Weights of a small GPT-style language model, trained from scratch on English Wikipedia: width 320, 28.8M parameters.
MLP neurons of a small language model. Each row is named by its layer, matrix (up: input weights) and neuron, and shows model dimensions 16-271. Each number is 128 + 32 x the weight over its row's rms, rounded and kept within 0 to 255. Numbers have three digits each.
After each neuron's rows, "fires after" lists the tokens most often just before its 100 highest values on Wikipedia text that the model never trained on.

L8.up872:122093124116122148153113136076174098185149131119153087151129122096158120131145108132159139133118070119154055150123137122134157127108114107150134113142123201182139119134093107097124104055139130180154157163115152103119179180169102154113128107103114131104141134092160149101164138092131122136155108103075115121112159105136129161173088191104140184115147066132175119157117042075217159115113151134107127121134088099083104158080058146106111170145145113112107080181082180055144145115137118124183125078121152124073138184134173065110188110102141149098164123158083162094139101087138137120173089125169131114171158136164158136124153121086071136082168103164110131074071130133120108154117195128120108123117145116051115133153186114123156112070123193101055116156178144165175154153089095
fires after: " ", " |", " he"

L9.up580:161124136125153202129097110145130141093138124120098139144137091099170151108119123149123145134136201156141156155124111166124193179139189119143133178153071137154128087118123096119151149161155184159166159105119176093137155119179112141105142109132091088034123168165114118155166078170103131091133128120110119126160132139148139142154102145130135149134140102094131141111162067191183106087071053143135103141129106108138104081063101136144146122082107064165114124126142149141089091114090165163143171074142101191129131141086102129121139136116159138072142166134106113159090157078199146100116110108108133083141181126171132091139147130095140138131128071181143141154092094123131120090069126136129114080135165137104225101093141132140064102107151127160113143112162089112111155075154146
fires after: " |", " of", " with", " on", " made", ";"

L9.up655:151157150114136103122160156116112151115099136087124103098148137155151072161133160147080086135112135128155100189116112088149169120167141119133113163155133146048165113122172158162073160142100138147127146112135161119150159138101109116115145150105149063112147165135113179145062127184132082149128109072167170088139111116224153098207131125089172166068113099124128109172132140112168119113123111088084153185185137084107111108116149137095082109106163155139141142110168091121109075168140113113097150139117049191094113122160166150184126092152069152072102183153130097087128085099128124134168147193089117171165075130100124122102168091148227085147141061127187115162125107121108066162141129084173167078120104137137059116154140144088161096138131163173185160139174162126101123158128082
fires after: " ", ")", " votes", " Total"

L2.up566:138157171120163136154153084125105126129062095118080114137169127137141108086141097196144156108125128154167148156075145115151083124125088120137125137106177148123170179046120082207109130125156127117121085105126118150117142057047130121145167088138123143110136129117115097172149155143139111110113101135134147189135144129129138101135114141098097151131198129100122087140116113122117109090102117140113113174083153095152186084103127124106123145147166123171164118054117125094127165112138155156166122168081135130135146100171087136096118104152115145078130103122156118097138119159079152081146071115085130085007069028186136141185123149103137109092077122101096092243189105122184116159115176114128147145123139139137153074141191141097175153093197095102102155150155195131130107163126091
fires after: " |", " /", " \"", " un", " a", " ec"

L2.up991:192129128152123161097103104127136184104104175117063143135151126124159131129149108189125126189154115139108115140128151135089109159117171089145184127115127136173144096146151134088129078118129135072124084098180170107062167052146191121148087147120122137164107161145151108132139107140125095155122103137159109089159110175164061149091102135161142161178162096097157150123131154174107156058064138146132122184127112118123094119158107140127151107180090137123172112175181173132095119142095120113149109125154111127137108156171130135130082119058103103139139139162145070121135093135081049165138116102126134145129152082141163180099168091146148163156114175062113142117083113161098128148047136123095072116175090110129121135159145109107109156165112098139066100164110174172121077071146142
fires after: " |", "\n\n", " ", " Total"

L2.up549:142180132136142098108111172110099176117142082110146145152171116149089127181111113208097173065145095073100141115156153132117204163156118124141159068107139086170159132150145170180087076106140148151158075140153126083077113141124135126083113158189168162200077122136098093126069079118106142142089073138171127089144105116094088193124143159138121120123130056118128152152200153115162119122155085110110114146147207144113081104088174086124102116108130121112122066110163067132168100131147100118140131152125091120114142116159115149143096121113150154135111099120069128133149119160136144097160135123092176133119144066147137067132164128078097142159134102128179125093124186152104156131103127087083161215094154086116151119149139117141170215078186162164068192197133192146131145130168123
fires after: "===", "==", " =\n\n", "\n\n"

L2.up677:126138075121131151088097131050166119120182133123147097124154088182134142137170185087144111134074137105131136166075062108099088123152159129090140180170135061149071161176149113120106171118100212179080158152044121125139116113153162173109203153130129152069116094131207191185125144136106095133145173085144120096159084133129138153119168161078091138096127121137141101194118106116090089108114162146159089125140170111140129136109129107113152141144118165126136085158094103138029155165149096169137091181196130131177133106061131115150146121194097156119074162128066134127109198117139145150114131089113117121156092196104118110075131113162136080141153125190181158103078167168099109057121117077143130173107093170111189163118158136160111118126139094148088086099121186130122095106076133
fires after: ",", " of", " in", "9", "4", "7"

L2.up1014:078109075102161136136166163097091096111097200113131134163123147181089115125114161131172186104112112132134154091076142185132133116082171106115112133170086171128157164126136132137148134131118123144152078126152149146152129142135108143150102142132145136188143133173138130094124147142122103105094068112098179155131121045116131181114138152173143142132176073192082136115108100158094107119108089097116142212099108112108112123147185126162111152108083181157156163134133096186150132125149111150127107100103126110122113054198162137142118126103075127158127177070111126154059141073152126133101133133194126172199182156168120126132112090170143097143074152144151068071086137121139112099141163119133144121126066102077098098138075074133204146113091196146132164106129145094101098126154119
fires after: ".", " was", " as", " a", " S", "+"

L9.up128:144081139106061103168156162120063118097137109086136149119097078185140146094136086059112149216154122183150140120069115176140103156105130131161117134191123144094098057099085189145095112111110117167146053113136132161153071110138092093115115109082062093106126144104163138138124106128135142121096155106187132143096149160143137078102129128160067093154134137113154143152115062158154140122092182116039103064136106119169134099108116123152162115167143170133115105122158166129141146126115143068125116132116085168109141120166148138160140151170140093165167190121136146105125088126180175077144079128197134173170165165098137129179105158175117129117089121140115102113064160138197117173096140063177146097126122146137134123141162068102164126171117149165085121142180164203094120136127092
fires after: " ", ":", " |", "-", ".", ","

L9.up1626:114134078171145142107176096141121126135135093139146099132095156165102113069133116163151209101186191123145128026084100126127129122144115160211109158142086147097165154090130098158180103121115115199107122121183127144051122161177085120094171144154133132126174090143048191054105139152161150121127170188074141096118183149151138113064092100140142145046113129151106108142135164150163089109150149100148132139166155132164063089114106158174190121118138175116123114131090133139091114195123147126106107111147132134100112167125080089175117108149151122141055134125116127161114093118100125178122090131138135106137129150126145120148124117093150136126141119116093126115189135120232125151115154127109032129122131147144133156118164098098135142108126073137074112103129181145146100156194160
fires after: " "

L9.up940:118052097135165124096127131112163103176147120115158134143103138067139111154061104136109107097187089201127166144116173064137199089124137153160115150191095128164089135143124180122088146119075146067114116170153098106110135109108124155128166086176121098110117145169130139172121091158110111131137140107105077104125122114105084182084082180155152154121111112159194145146186077085110147207085149130094097095102145189141111078121113123073129117118135147166131118129146219178070141131146110142136127150144153083087120161108080092152165145089145075130149149055160131089094120152142177112118135184150174103164119154095093136179135076191132133151167104149152072188169115116094162118085209140122081118128148168085140126106135159140174100139102157170120144132140206123144056160091156
fires after: " |", " March", " January", " April", " October"

L9.up1159:177113123103152117160126095120134135136170125122114134109116101151031078175139125104076121065127180109167123104157093085065128121154085158091083116142151147180071138142067101158139148110105126126161151096082112091081144173143157119106186161075065159153102200147177131095159138125088119153157124144126156155133103104114044135110082131124114182210151128191101109158136106164093120155118113163136112144104073122110169150144075181163125135106141193114145165187165126076159106133152116142133143097186080107216106112126152100101196136103118106118203119115161109109091116149125153137114083145133101086035187131106094125084141156156102173080161133144088122164107076100170157133119096171153152140099106161130144083220122138133097184150076117098161144144106137095095101099118098
fires after: " ", "–", " (", " He", ","

L8.up1169:092140153148146155131131050128099110167173118103127169092146097146151093161124164135120083146112086119055156086107131136123160133184090090146106120175120111128096087164168162112087130094155158133137165118017139166073108061120136088132183105109100095110105113075097071174144159138083162164163124102113127185095152072084161171129141130163062147163156133132137133173151110134170143086186115187088133122134206099085096090138120144134135138125129079095143160153202182069167121151125126106076135115143081110094123115121113167168116114100203152156123122146115180133156087135105156146173148147095121115166126096118174158152152103127152157157152084086102183149120147088165136105155108105153110103131130142161121091109157159098129145115154197068121117157142117177100104090087154
fires after: " |", " |\n", "|---|---|---|---|---|\n", "|---|---|---|---|---|---|\n"

L2.up89:151121109180099101093206151128110074152151125175149145121120112162175106112134148131103105074091172119124117171079095141115088098143157126097186088137158132161181090109136143148168160079125140123150157111127159132144157150103176160069145162135117137150110142191113158141119129139098137162135145103175167204208122166070179155116128110064104122134126086087105085175087121078119113103196115144105124132135134114171170142153144113069114158118125124127142090153101100153156119073091154103174122147078122141108160105105102094063087100198132116101145175170137178173105112089121173130122116115111166101116129126138121163096109149160081153165097162160150151176124132145171126156122130132097136167062090109089158150086073117154121089120124183109142099184136197106135172166060081
fires after: " the", " a", " in", "The", " The"

L2.up657:139123114106169167176141139125199113127095086174092127174123170122094137091114135204167131150117120084099155165100166078152140134130131088166153132111174182172143115071102141074119130102127193184126148120128120101127142177104123127165163126083165127109127076174114087090100109129139098181141161125077175084100087085126141174133193150187067169136182112145159168121154056177166113154092136132137074182159138082124156133109128161062095147154090100101087146081147137127169147121112078113171100182131076066149129146118156150106086121172089152152146152126142116132130128119149164098137103165096106166083085136091150140150119153171152094112052159165111099166167134157151042065150127112128155166156137070124133102146117180120040152091155148098091135135145155118135168057108068
fires after: " Total", " No", " Turnout", " ", " hold", " total"

L2.up1635:075180128057074115143128127134142059134149123120098093179135102114090164103162071172155128112110110117116109151130162116131103161172125121126131196157138144165167207102143135148136083088130080094103130154103150136095138147192188124190089122153087116131118092119090111135077095097114144088112168160072102085154160128137209115152146198099122173168140123136117161118128089110118094209118119156078111123128111047128128071116143111153139154095180111182112137109105104129159122148107097083124115159137087183157154075114154150128168123096096138112107112101109089132087139154140161171096139135153110117103177103184134186176092102148178167107189146120087160154173128147150172156144139100111141049103098090155120109158160135111121118073136100113105139104203106156176119181150126
fires after: " He", " |", " His"

L8.up1253:113133112142203094144135084119088128148159126107145105138133151116203087153173103068109097131129047127096140094057135176152100078147194123168158090111100104159045094097085143142133103109145166145179083179088134092173139115155087100097162081124122099079126169155162138156094133130169138165081160125164137094139149152188079100152119153117144206140142155146164158154096162104084094192124147117171132080118152145119155147157126091142128128113127116175158162155068163131072117136111090095104161115174064075118110084151137135101115178140121111116076112123152111188144114163111168144178113108182134092171167090110094140033138123115140126154137131082184104100094141115109153132124141093172119092142125113132138149149077121153157169149108128119174172082135118188102137069097199
fires after: ":", ".", ")", "00"

L2.up565:122146127107157133108111073126144136138109146100105136168119120115149138134111112143114145138115120061104178202112135116147165110154114132114153175082124107152164152153126127094120112050126117117168158180100083057084098122160145149161182159181076135135138189088074124120104139112142174122120141116139086150145102067071143121088140135190140156096051134096161048139160100153110146099156107092067127132104114141150153087123072068162093115141108136171124063084163096111139119176076108156168097165159130152146131132153136094097117137099137128125159136071159120126196146165145127110111190152163109169154154143153157077155107158121168087186152119072166214124188125155130131142093139151131122132125119122101106078119121134152117089040209081131205174134155142095119151161148150
fires after: " (", "===", "–", "M", " \"", "=="

L2.up1887:068153137181093190143134136107130164140085176118050143131190097133152121146114136173163111177122057152132153132119052079126145150138116117071135146149047119140060097149157143076117175149110088119099138075175091107126078128104138135138092143157189134135083128194145116086118158111114176157135161110077217141137143120092125100118162118193095112147143111091119137111107136141125158143160149136139118137136105122086124141153117086163128140172116082176146101105146174087105129112159130118113117124178147112153172140127147145110111089155147153161090107051073130104134176124135130131170115118110138118105153126106134117133165159154129119172197114099154141124173118121141107159095173103086154130169071111055131110129171112103142149064100122075074130151113202153103098129193088
fires after: " |", "/A", " Hard", " W", " "

L2.up1042:135120087107124136083103129066169147086153118105159205078152148160123152111129146217158138139120120148131115134095098122184084137128157124108119147104117153138101161101102130139131124104086185160125128115110074141135165077089196109149148164158165146113136149120142175110122113174110185097183176039141166068092082139160126114131148120121088159147093092097120133147202156154089118095113087169151139130098143125168124140134130061146122165126133098127178113153120069105074100128086130132103122067154125125121058157112128116179131106070104154105163114083176121143148134108134144225149136106083104152144171133079149150123118103180138195125086132136135164128094097188121148126116078159105151168130128146113153200094103147139120128112071135095124113125145161104098142138030143
fires after: " |", " in", " @", " club", " by", " of"

L9.up195:127155079114158077098086111142186151130077126093195129109187106126031151144071141080179149145127135108188169162113157122128216132134131157133119163139069151136104164162124078101128155167073139102137096165144108144159148176115102111131142106147158117118149106131072151124160145102155093111149120090184128074167146082099126121089127075163076136164146104076106168129125054088155059144107155084113133139083157132114110114145104151119146135157157130112115134114159150135133098121145093098144132110156084159123151123107095157154192138108134102113159140105133129173072111155130113175137086136124151106178127171098144128143112167157128174141181100068143083135138143142103183114050170134135093088136182084134182122140088132124224134123064183083181176162118109147194147182129136
fires after: " |", " ", " October"

L2.up65:094181119146075185105134138143150128116105152053157080132151119142147149092172090104077137101141077082153108100145119119077164160143176185096129159113087122144189133146152115125170166088080184152153103058112117139130131152110195197170088118127182095121197144132090112111147132115089144102181104120122151104092126103159158109054151151117120139085131137159138091102133066134175110197085101095066091091163067124166101126134128146099150106177172074151158094091144098065138145122148144092141098178155092167125149132144126228118151154175153128104116125157101129142174121142106113132143152140116183153119180106169111103164091070123128139149180090110103164149170130125190102155164095054110180092125064152101179126093177138105112114085091116165127154143107095100101133173149101
fires after: " the", "==", " an", " a", " |"

L8.up120:051111055144154142135094057104092143088116117124163176113108067145140086128149080126146195108100136126069104210157135137109164220093121171158146133081129160172092164123064180139126151121085116155135168117133120108092118183168107119145179198089075078097136092138065150139147144161137070086136112116086124116152179105171125178076112095121048139118129122184117142158173102171147149161137110150141119149071116107093103163109141211134114135125127093149127130177167188146091171087174083168158096085126164111121109157090092056164102166063162115099122136124067072187131124111108143169183119131098111160105081133129202128153180160099097091103143089090139094117118129173066160116114163124128136085121125169171125161152140124166104130128139172122126153136185153137172163139115151
fires after: " |", "-", " NCAA"

L8.up253:145088090125146084142152065103137154135139139117152142099153081091161177151119156099151143110081129146115074140092134098167085128147118172124136122090180177040124133115128089131179151142140142122138155123146148127124111081175136094121131157134071162160181162129115146175117122150107125081114129117138080074111186111126128170154122137106148128128086089044197121131105086149098104149193106091084136127193143130185060142091144129162082126124103142037127111150108130101151093170189109107127119145104164114089168146108092096146169155126147036103170128125085110132122068102154123100174084136130161128141127221222129131099143183139131131098124141196139148175120102113133127112071193079115121119086179114167138131105136195137086172137132115171140165127176180112095120108120135
fires after: " |"

L2.up1155:094074145065115084112084103126226127086126102086114121146126101152151125101071126139106152156106138135154165152105176144162096147134180110125155133061155130180134170117154116155156081128097151147169156126129143146147193144096054150107146151166178087168107122150179146132137140091118115165134155206127136113141110123068049168104111109135143146123096064106128160111126081152114082158102095091102117134125151135148130178092119115093144163092169121144114099170165096144099042169125130151120117086226104122166136086188141157120166047101097146153145137091089090129150096148146133089120131126094142161173163088146073059148201159073141134189140149096138203149132169128100179186066116126143087171100108071168152130130103096115091128115185128150122155115082156103151144067148063
fires after: "===", "==", " (", " Ton", "\n"

L8.up953:149101156077155108088141178092185114084180130153134095061124132138169088122053135114115128175084150078127147107150090140093126142122135159112076088151064115162114108191114184108083111114110175126153085136141104168119175166128116144165160122113107163190073091067092094127081113096158113078171129144142134092180075112165099102163086130139113124133150140146176146140154146166105162104133099123116131076148154130210068132081105193170186125102179114100127122149103126118137096142166110145146091110082089138145078227090136136151106144124127120122152123124091150100175100142079099121113135170152111104193120155116198116178130070107117103104134125089166173136143149080153110136109144088157080153091132118071093064153133048089157128142117104117124128111166112149119176114114104
fires after: ",", "_", " "

L8.up1642:160098105151168098149114186149119148115151156147112153095152113111145144109123194120163070145101171178114110111077143137164120180103106146129123106123114107125135109162109084119143135102119117092138146104177087081139130109135175106148151126163083143129128106100127121143071192170139116077185110094126059086093084195143122208103139139135149156147128119106142113171120107116127162164148136152113116156165129088142196109088179101115134120106151216076102163079136136142121153145107131107054071221143143075091162110105118113134167121144120111155076175179127122165154148127116106139105110122167135104137101174201208104070173139198111121136170110183097104128075079102115128194087154110062100155127137121130130095091154169155151134136182133141119117159120149157055128059113181
fires after: " |", " "

L8.up1477:101108103148117169176052110170154070119051180103116119143138184149116096139125146146091081050162084106117135134094100107140139133167133105099114136168115090087116155083138113124088061150181146077165106102094170140093132112106138112140157161168140125095173127204109171143115118103176112069141168078175181105132072055113117195087147080147138159116144134173141118173157100182146178139140119170141100193077158126112176163123123149134122137094137127120135173129124087134153100084057182082092042146171096134124081139147086153092115161137108163110153099104135089175052133133132153095131132146085152151168131109156141112137122151168080128140123133110129156128157143146110112116064182098064138115134137101143107095163108158120124094122093108138152170145131125168147104121138176
fires after: " as", " ", "-"

L9.up1874:092134126107168113112141140128118068142072054111138114157132172132129113136165142105099142099186152123193213084161117117144164101157158153147150169131058230118153128126100133120139136110166089102140162186220108140124100127135103114147152102124097082167151083119138081155141135121130190095145127120095049137154120095151088094110111146150127155107121160123179091140091156097158174175118161075071060116113134109097068103148084121092142146168108113132112123187180104113078121142175148102136131155158104136073136148123082160196134184118160125104025174081086139100174138105140141099200091114191095140139134105086144112136067153196136135178190097179153091203198159150124082128130160170132141159097147100134182144105143086109128145105110105106167138141148111118087134138106156
fires after: " on", "On", " On", " January", " March", " April"

L9.up60:148168148134164082186132076222121060158098126138154051130093111139120125176181079144105164094158110151081198107095118138083167152101119176135128115170117115122161211130136156102112139103062153156106129075146127071143116137131191137132130125107101108140142129151132080129136133118134115170195116100110115150110173144117139094121036134136128157151147155126141118152098123147127122118152126101111161182149099121158163094152102114143117164115128155090200088110143128192163087122163114147154132119147114158162115075059156119132147164114125119111105102087134119106124092126133160099147070146119113131128135130156112121187090157133155139137153103066169116093146137152111110152153124193166167135171142065132156079083186151170152127110068123136184150155075134068085127145115101
fires after: "On", " on", " March", " On", " January"

L2.up745:101190150184141070126183129111120169122097092148157104118100180142097038129124130126175109061035113117137149122133151079130112085076138111095179119150119109181156120138158092144057042155156106140124143163120144119159125134072117102128171135068140142131180090183113151117115112173155095148148110105175126150160151088086166091140166112145112088161120145096110062076142145188211157198161110105111150147118202134123119149128175113107180112122189145125074144102105132171075144111175064122169109088118089115130102157092140200154072094070075134100123129150119111150098080138135144131111177147129106175159118108115164110150202112144127126132135115113093132108155135206169141055167128104120113171172096138086136114147129118120161120133130159147195142161138144159170079158161080
fires after: " ", ")\n", "%\n"

L9.up461:132092139101148143123147085149124092113145157095097136152139128111088079160116168082151146161161106099145139123112099120082134080121127190117128160098158109146105166063127172142134122156155137125124167153119127063123152094160060133152154163220167158205108153151100114080125133144088159077143185115126099106130127079152102132155082157124138109127143141093151156155177104115143120132188147180114089165163131147136135136113115108089099066154120198089135180162149184124111084123087143072106100143135107112139082175189043128096195148127136072084131159081194109147164182106090112117109184179067136133130178094100101147130108123154151090053107102122106126175130105122072169162157137125113160100128087145119091138155181142174096150105148161148150102155133090160105154156128163
fires after: " ", "–", "-", " footballer"

L8.up1661:089075103094113156079132111081096167097105121103168130129074164101169183150127107208159182099164149090183148075092150094123072141144161123126093163139119156091112128079130176150074138157154136136093170179150147169115107208105128101098121158142122158148118118095114146100176117046185115104152106154115104144113182126070135125086141177154101123147152145096144149175143149088150136107131146088112109151148107133122102141093155156105206087140113143085125099140097146157094188172149153160093115041142150134128128134113123132185159102108165117132082137104099093113101114122129170138134064144111144120145156219070125150150135105092096194151124072117140108161134172138208101095120171091118083141118127148162100124170126144110099176155125099110120091124084136162080124227125160
fires after: " "

L8.up1536:078093092109112188136096153125102111122178104163052167164138148147111134134105153079147144130140147127150180153098145089138149142077146127098093130161113166071096095120076131142107099145042104100121123190162143056129178120189153126103117140165086160140196110168093150057086138134158131164116150152083177103104116159092175103148156140125152136103080167102138084113144126128062082123120113090039101115164154137153113175118139146135181132165140174069155121140125148140124133116159079130137111161140134114117125159080135174129085137148106197146141171147114095124137130210170101114122071103178086113150134187159162113204076139143068145091125101169132169141085185097139153177137136100106124109093148116087149150189158128085128177094120114152102114086089176100082153117087140
fires after: " ", ".", ",", " University"

L2.up1532:180191129148170099135127138135134181098167159154106194115021149110104107035142105152088111142133141189182155150149116154119083156150157103142117127149153159137164141162124095191153127114113083148090113137086117072137119093105152113148143144125072124079105096097121128123129174143127087201116148164144099141179074152170126089088171119101085117178043098148091087181157161160098141118106142140119183153097149142160090114155122090157160129125131140193149131110111203148084133143145104117127177124082094167151135141171159152131152147131118129171183110095108143116106152101102093162114161116146130131116159098131077113126154078163090126179125139180139141126165163118123163130163109131173195129036094122163076166100109134126175051168081132146124087098109107121074112148105072
fires after: " in", " In", " at", " of"

L9.up1516:141138104145166100121137089104131127156105083081118088139084171180120159040099108161106197141157170074128111096081156118099166122134132104146105142134137080088135141114127082130108165112171123121109105118160134147069155127148104130131182169140129054108121124151008201084148169153153113127154089187083133135083146143083166128134104130091146112114140100108123145113108138105121083109080135145175113143158190097099099172113066137141135127118157135115155155092096163082125138148156124148108117079167131179125127178148161144205132106118146169140141137096138131060130106130105139186159099090136115109179141144121116086164148127071155188116111088087133169123190163113184138167176142140167027144125097170163163087120180116150134086142156121172124119151116189160091072173122138
fires after: " "

L8.up1236:095122113144145129220132112076178135086176130139077117091185085094123137149162142098145090173096135119105116170170124128071125147123109122119119071150095103113082213105137109102103120113136143170087078139109110120109109094138040137115169149205093117100111163114194146222110122101100169125094124115096091183064123125088143220128127076104135060192139123141187113145125127153170111141179162162092116180112092121111132141183149106137097081086128147052197066147115128158112129122121135083126154165129104107114098101091080158109141149160115099129116147152058150090109112111099135156160122101165091162120104131172149114178088148165158118113147112125116140150103119124204095185079135103182162184140100146160145099089149097105150078139120116131129157172107194169117083112096105
fires after: " |", "6", "4"

L2.up1037:127151121137113113121042163136138140113126123088121116120150183124170204155104115139135100132141085134162132132068103140143157149175097155144138139093147134163135182164148127113075179191090196145104141115102146136150099087101181099060041084149086160097182184150093120161089099108140143140091108148170131167138163153067114137080082118193138103168124115160127159105134179163189116110144122113137124134147074088143147083143067092061109048163112075149087163112122160124133163126112082126191139116151071125128149108181125096166113094114155112155085096090126151131182155105047134106135115101135152129175134162137140193091143109141171177133181175081117154098123091151144164158160101063057127123112140136095137118118165134136202146153157074116127139092092096078115177167130145
fires after: " |", " ", "0"

L2.up1278:235158084147112154122161187094084146168117116115128095167107062127158109117115156158173174189089094068103083124094070160154132101144133074128115099142060147113186103175079107129106127141187080117152190176148091096176134127134173144124081060151114114136177135063081140144107123138138108128084137117139118127167097136104125152153119087183101109134085055138118076171127124161079121131098143113152067189093114078097152109124118122131134143084116097172130147158156183067178107120143175122135051150121138160136161113081108118158175118133187117162166156153143188106154135096170142137155165150129145142086073128132100148159122164140077118143102109182165102094119179145112138092118179162132094106078063093107133120140133139109110137146172137149150119094182123152169147141080098
fires after: " |", "-", ",", "|", "7", "\n"

L9.up716:091144119128131159080126116115149113090095125154105164161127161095190131178100152166149142103206117110141101091211104125160162118180105113095116136143136111094100155127138069134139113167127153139107145102170111142143149122119118110157104132113117110094129150105111118138129083131091065091119218119159121073122117124060150116113099181095141079146107160189127134207074142143044068084172142164060112144125124093124115138110153136129120128135121197168110119089077158120157123106127096146090148085143105114151147111152064147145158105110179168136173113074136149152096095169117142114117129122090155143107126161072166109120134187151166133131136049149120084111140141071169081148113113117162124108148180122154198148145117175126170069184148139073176104159072109119119113167065146
fires after: " ", ",", " and"

L8.up419:119107163113120087120187164087183070139128044140126111109137174101069210124141114035160132083080186064122155105155170188193102132130108117193145098151075144092116133113151139107083086163150141109115166099120110119141162177103140156189097131131122085126198084126148138133101119113154073124178109123133131185121106087128091154103147119156114100149177156069137171149153151159154148132163153153108153128147133077102135115158103132144170149131171117068109166182118061138174119112114103190141228141161141130095140113128130142214138113153141075158126115093083178129084154048073173090125101188191088092170124131124100104185125109138172161155123119153124092108166096088148137099123118113124134099110169111083100134108152127148160113123100063126130136117140148097138132104143103
fires after: ",", " January", "-", " March", " May", " |"

L8.up1520:136179071168136151071122094064201039175138134117123120119095156177107092143156132104105127155124084099174141155115176117084077138103118136121090107150112179122119055157156147071101136126115144107144137176148165119195099163170150159167142080070133114092121119066082099109118100172116079151142125112082106085117105084133085155092094184123119158111102125132115093143114102144152171130129113154084140078150118086171128166131128138099117087080187125097151103136087196114116083099073168125155107147173114119167121128152106124147093168122153111124176144108127188124149191178085126105107146166101139147130160121096092146158151141130132088067161077150117106071160127051187131194123088081127107118109112129125046143106108123140137141100146108143158112113057111162153103114103132
fires after: " |", "2", "30", "3", "0", "12"

L8.up1616:148093122126069144141094179034103131124077134170162084104121157115161150139177067095128071114120138121133066174146117071119115149093147146151207106126151143159103133066077152180171174088153113157087116178138089155106108139143069155154144127118144125127149113116087147096146124092108140098126161140059076085134078130157151192171095168103117171118102157088166148124095088125114098181130182135121191110113132110158124096112126077112097145049080141139137154162082155145110121066138122107109129169153141124140103124144149133144143127143168132160121120100131135121184142141140103170221166104098141121132176198099134144079140107138142092088105122179045092137107125129128114123168167157146189137171174139093127164106171079144121132154174123163182089107094112128182168114102119
fires after: " |", "2", "3", "4", "5", "11"

L2.up1350:139153124128097116142089131128072149126141134135132152151107154132065073109111180144106122109091135131162016127137103129167056140135136148099151120199139160100109181205160146137170080113152039125108076149096117156123152130078173122135132161142058073092164131121143151114143090121090166132159122127127120210175136128158115195164148121114076147109144145160108143108074140102121085085156184120117146117132069123119090117175122143180131096122129139156070104145165096158129082102138117063075171100107144104127073144133177120150116135102156073115222117097077074104107155131119140117081132167146131133118123136133047153120109161137147188125179124138121149076112162114122102102159109140140144136100107138119128138174116101127096106156188216093166134131156104112096162131167185
fires after: ",", " ", " H", "40", " G"

L2.up1256:187130078117181143117106150119139150086112143080124188132085134157108151159177144110092143117120127182130183124149100059108130163191144104160113132116157131148150182125136136136104076107124151126156168112179063082135173115096059108130144126145053094094114065087163137160157080152149141156128133163077187139131127133193119110142175166112125140157073130091099090156126193151082078100059096169148091154188102141180103120114146081106110110142087104112130128086126145180108176175125090123102164141203103167181121143172108141077136117083133186123151062145122130123121112097159165201063124130141104118163107115069105167129132097145139169086121046137112193126086148132079104144131125118113196180156105126120106097116121116142113126106101136168115155111170147129075107123097118
fires after: " and", " of", " &", " near", " in", " club"

L2.up1572:145108184114189130143165069118147134119083099129171151139098156090121121082115103125179117168125113150149118150165080143174140128123149096100156143137097171094122102122109096099154141096217132171150146063145141132123146090150143156078121157179096113109121135187065141061144104151129083183103109140095155112110067167203135094104149164094126171119144168102160149115153130186103117106099116111129121097100145146131140095152142198133155156205063108176077121135152106126155111122072131117145193099141119113074144130167126123118144168158107115131151151087151115162122056128085201172163080112118086129099157115078157125129076100151044141119165094110123153184127137162083208126087118170182145142105111112105121135125118096132138124145111116152131101187079145123123088120175098
fires after: " the", " The", " V", " No", "The", " of"

L2.up943:112128129186119134079122080145132090131151155105096156132136132124103140151112150102156103181104174142146153144093081104155076124137109110167177134114122138085173178118177099093108174143151095123107143122063126153098097106083181116095064141117133120094090154111116109122110126145172147149111136111103171165170113098126133135143139099070148127081192178083146119159127150111188150187106106105056134106100119110132161067133101130072109180146047182109124110132162085108143124125137100160149136139108102169106146078127110141166108140180118075152203122164154125126174110069087167160113189107097158114131131124142144123138169122120072159148107120135148105161073150128188200118135144111135129133096162162125160168112108103102107134137120135148197126155198168162122083133106121
fires after: " the", " The", "The", " Z"